Part of a small language model's weights.
Size: 10 layers, width 256, 8 heads of 32, MLP 512 GELU.
Architecture: LayerNorm before each block, learned positions, no biases in attention or MLP, tied embeddings.
Training: 270M tokens, 8240 steps.
MLP neurons of a small language model. Each row is named by its layer, matrix (up: input weights; down: output weights) and neuron, and shows model dimensions 48-111. Each number is 50 + 12 x the weight over its row's rms, rounded and kept within 0 to 99.
After each neuron's rows, "fires after" lists the tokens most often just before its 100 highest values on Wikipedia text that the model never trained on.

L3.up355:47 36 67 48 62 54 52 24 31 38 50 54 38 52 65 54 31 53 49 41 66 53 43 30 47 44 34 64 33 62 46 69 47 39 37 39 64 20 54 58 45 57 72 52 60 65 39 55 67 50 73 40 62 58 40 46 76 44 39 48 32 41 68 61
L3.down355:43 50 55 66 80 29 31 40 62 41 49 42 61 35 45 62 53 70 73 46 37 51 67 33 53 40 48 57 49 55 57 77 52 66 80 48 57 53 48 48 68 42 68 32 42 60 36 52 38 46 36 62 36 67 39 47 59 38 74 46 55 82 54 55
fires after: " U", " K", " Y", "N", " I", " N"

L5.up505:81 76 56 67 47 77 28 40 57 59 52 40 55 39 37 58 74 55 53 42 59 55 32 35 52 42 33 39 36 51 44 41 53 42 29 50 58 56 42 27 70 55 38 39 47 77 57 63 44 49 70 50 43 68 46 52 54 68 42 55 51 35 50 66
L5.down505:60 47 36 66 50 46 51 49 34 42 57 59 62 46 60 47 56 44 51 48 45 23 61 58 52 34 48 44 67 56 46 47 42 60 47 60 53 35 50 45 59 40 35 48 44 64 65 47 42 40 76 29 75 52 56 60 25 35 39 58 37 51 46 62
fires after: " p", " P", " b", " ro", "&", " B"

L5.up163:47 26 31 73 27 63 45 56 39 43 44 30 43 61 59 49 46 49 43 53 44 56 43 51 43 52 52 56 46 50 55 36 51 47 45 32 59 65 56 49 60 47 43 47 50 33 69 68 65 50 43 60 45 55 55 62 69 63 67 37 47 39 59 38
L5.down163:74 50 49 55 74 40 51 28 64 32 48 57 37 33 41 63 38 56 53 56 56 36 34 36 51 51 46 47 53 64 63 48 46 59 17 39 50 50 47 52 58 62 63 34 43 55 36 34 44 52 69 44 57 52 40 57 57 58 48 43 64 44 40 40
fires after: "–", " re", "c", " conc", "re"

L5.up34:39 41 44 63 60 38 34 51 59 57 40 49 42 42 57 58 72 51 41 51 49 58 39 23 21 69 49 71 61 45 56 51 44 60 62 38 53 67 16 39 63 51 36 63 69 54 66 58 39 49 64 45 37 62 68 57 59 53 45 45 44 42 43 60
L5.down34:41 60 51 66 49 62 54 53 46 57 36 39 39 68 49 46 42 58 58 58 62 65 45 39 69 57 36 58 20 56 33 42 55 71 51 46 46 60 48 52 60 40 31 50 51 36 57 53 42 66 39 45 35 55 58 46 49 73 46 55 41 59 69 41
fires after: " Mc", "c", " La", " Mac", "ac"

L2.up321:25 49 41 44 42 59 38 54 44 35 41 41 41 50 68 50 42 66 49 42 23 49 21 46 49 27 36 57 52 45 46 40 55 58 57 36 55 78 53 24 71 53 62 43 44 33 41 58 52 69 55 51 50 49 51 51 62 58 44 47 40 40 51 63
L2.down321:43 47 63 58 42 61 41 67 49 55 62 46 51 21 51 52 43 56 45 53 44 55 48 38 42 50 34 69 64 72 46 60 58 46 59 61 43 48 30 31 69 44 49 22 60 31 51 57 50 48 67 51 39 56 38 52 38 61 57 54 57 45 43 31
fires after: " p", " b", " sh", " st", " c"

L5.up74:61 39 35 67 63 41 60 56 44 20 29 64 52 55 51 42 56 54 57 58 52 41 19 36 21 44 44 45 34 35 38 62 45 45 43 61 28 45 48 60 61 47 62 52 48 40 43 39 44 60 76 51 37 68 46 53 60 41 52 61 40 36 33 41
L5.down74:62 41 43 57 44 53 54 45 61 53 25 65 61 44 50 35 60 40 74 64 42 52 47 53 55 54 47 54 50 64 58 47 52 65 57 32 55 42 48 38 52 49 49 65 54 52 33 42 47 49 41 58 53 74 50 58 49 59 61 50 41 66 43 49
fires after: " N", " n", " (N", "N", " in N", " T"

L5.up323:33 59 45 63 35 57 46 48 59 52 54 55 27 59 58 53 43 52 54 61 34 47 35 43 52 44 34 41 62 24 38 51 43 61 51 27 53 55 66 62 69 56 13 38 59 30 61 39 55 42 43 44 49 37 32 36 57 47 41 56 83 52 83 33
L5.down323:62 53 09 35 59 56 51 35 66 49 57 41 43 55 63 53 57 52 72 72 57 64 39 43 37 70 53 45 67 63 49 38 66 58 35 41 65 30 61 45 60 24 54 52 56 56 55 30 13 38 51 28 52 54 29 30 42 50 36 40 47 44 45 38
fires after: "or", "er", "a", "le", "i"

L5.up264:37 57 66 53 24 58 50 43 47 61 54 51 59 49 54 62 32 50 46 56 54 55 61 56 61 64 55 44 57 42 58 47 43 40 37 31 40 62 24 41 52 51 41 53 55 56 63 55 69 50 54 72 43 45 36 50 47 64 68 42 62 53 72 38
L5.down264:35 47 58 36 67 63 52 40 62 58 52 43 44 19 49 58 54 51 59 55 61 43 34 32 48 45 65 43 57 38 69 42 40 42 46 47 59 54 37 44 42 44 66 57 52 44 49 54 45 45 54 42 64 39 53 27 53 62 59 66 69 52 52 59
fires after: "io", "os", "ac", "a", "ia", "is"

L3.up68:44 42 38 75 39 55 54 46 48 47 69 63 45 53 51 46 30 62 42 18 22 49 35 45 44 53 32 51 50 50 45 62 61 54 33 43 30 53 70 58 57 58 59 30 60 43 62 39 36 51 52 53 53 57 40 51 45 67 40 58 57 61 78 48
L3.down68:51 40 35 45 74 61 26 67 60 48 38 46 41 60 64 40 74 76 32 42 57 27 55 49 54 38 35 65 52 44 31 48 35 55 70 52 49 37 49 28 64 66 27 60 24 46 50 44 51 47 54 54 62 56 66 37 55 52 56 52 26 35 54 66
fires after: "y", "h", "o", "hy", "ot", "k"

L5.up172:39 32 52 54 31 52 48 61 44 56 57 33 49 49 37 60 60 70 36 49 47 46 56 56 35 47 58 43 40 41 67 53 42 62 40 47 50 46 52 69 75 62 58 66 41 49 71 47 32 48 47 57 56 56 47 75 34 78 32 40 54 48 60 72
L5.down172:49 54 44 35 53 62 47 22 57 54 56 29 32 51 58 60 53 79 60 78 62 54 44 43 46 62 48 25 53 57 55 39 57 51 57 39 70 57 48 60 47 30 54 62 54 46 55 40 42 44 55 28 57 49 48 45 51 67 36 49 47 70 44 62
fires after: "p", "c", "ac", "uc", " ab"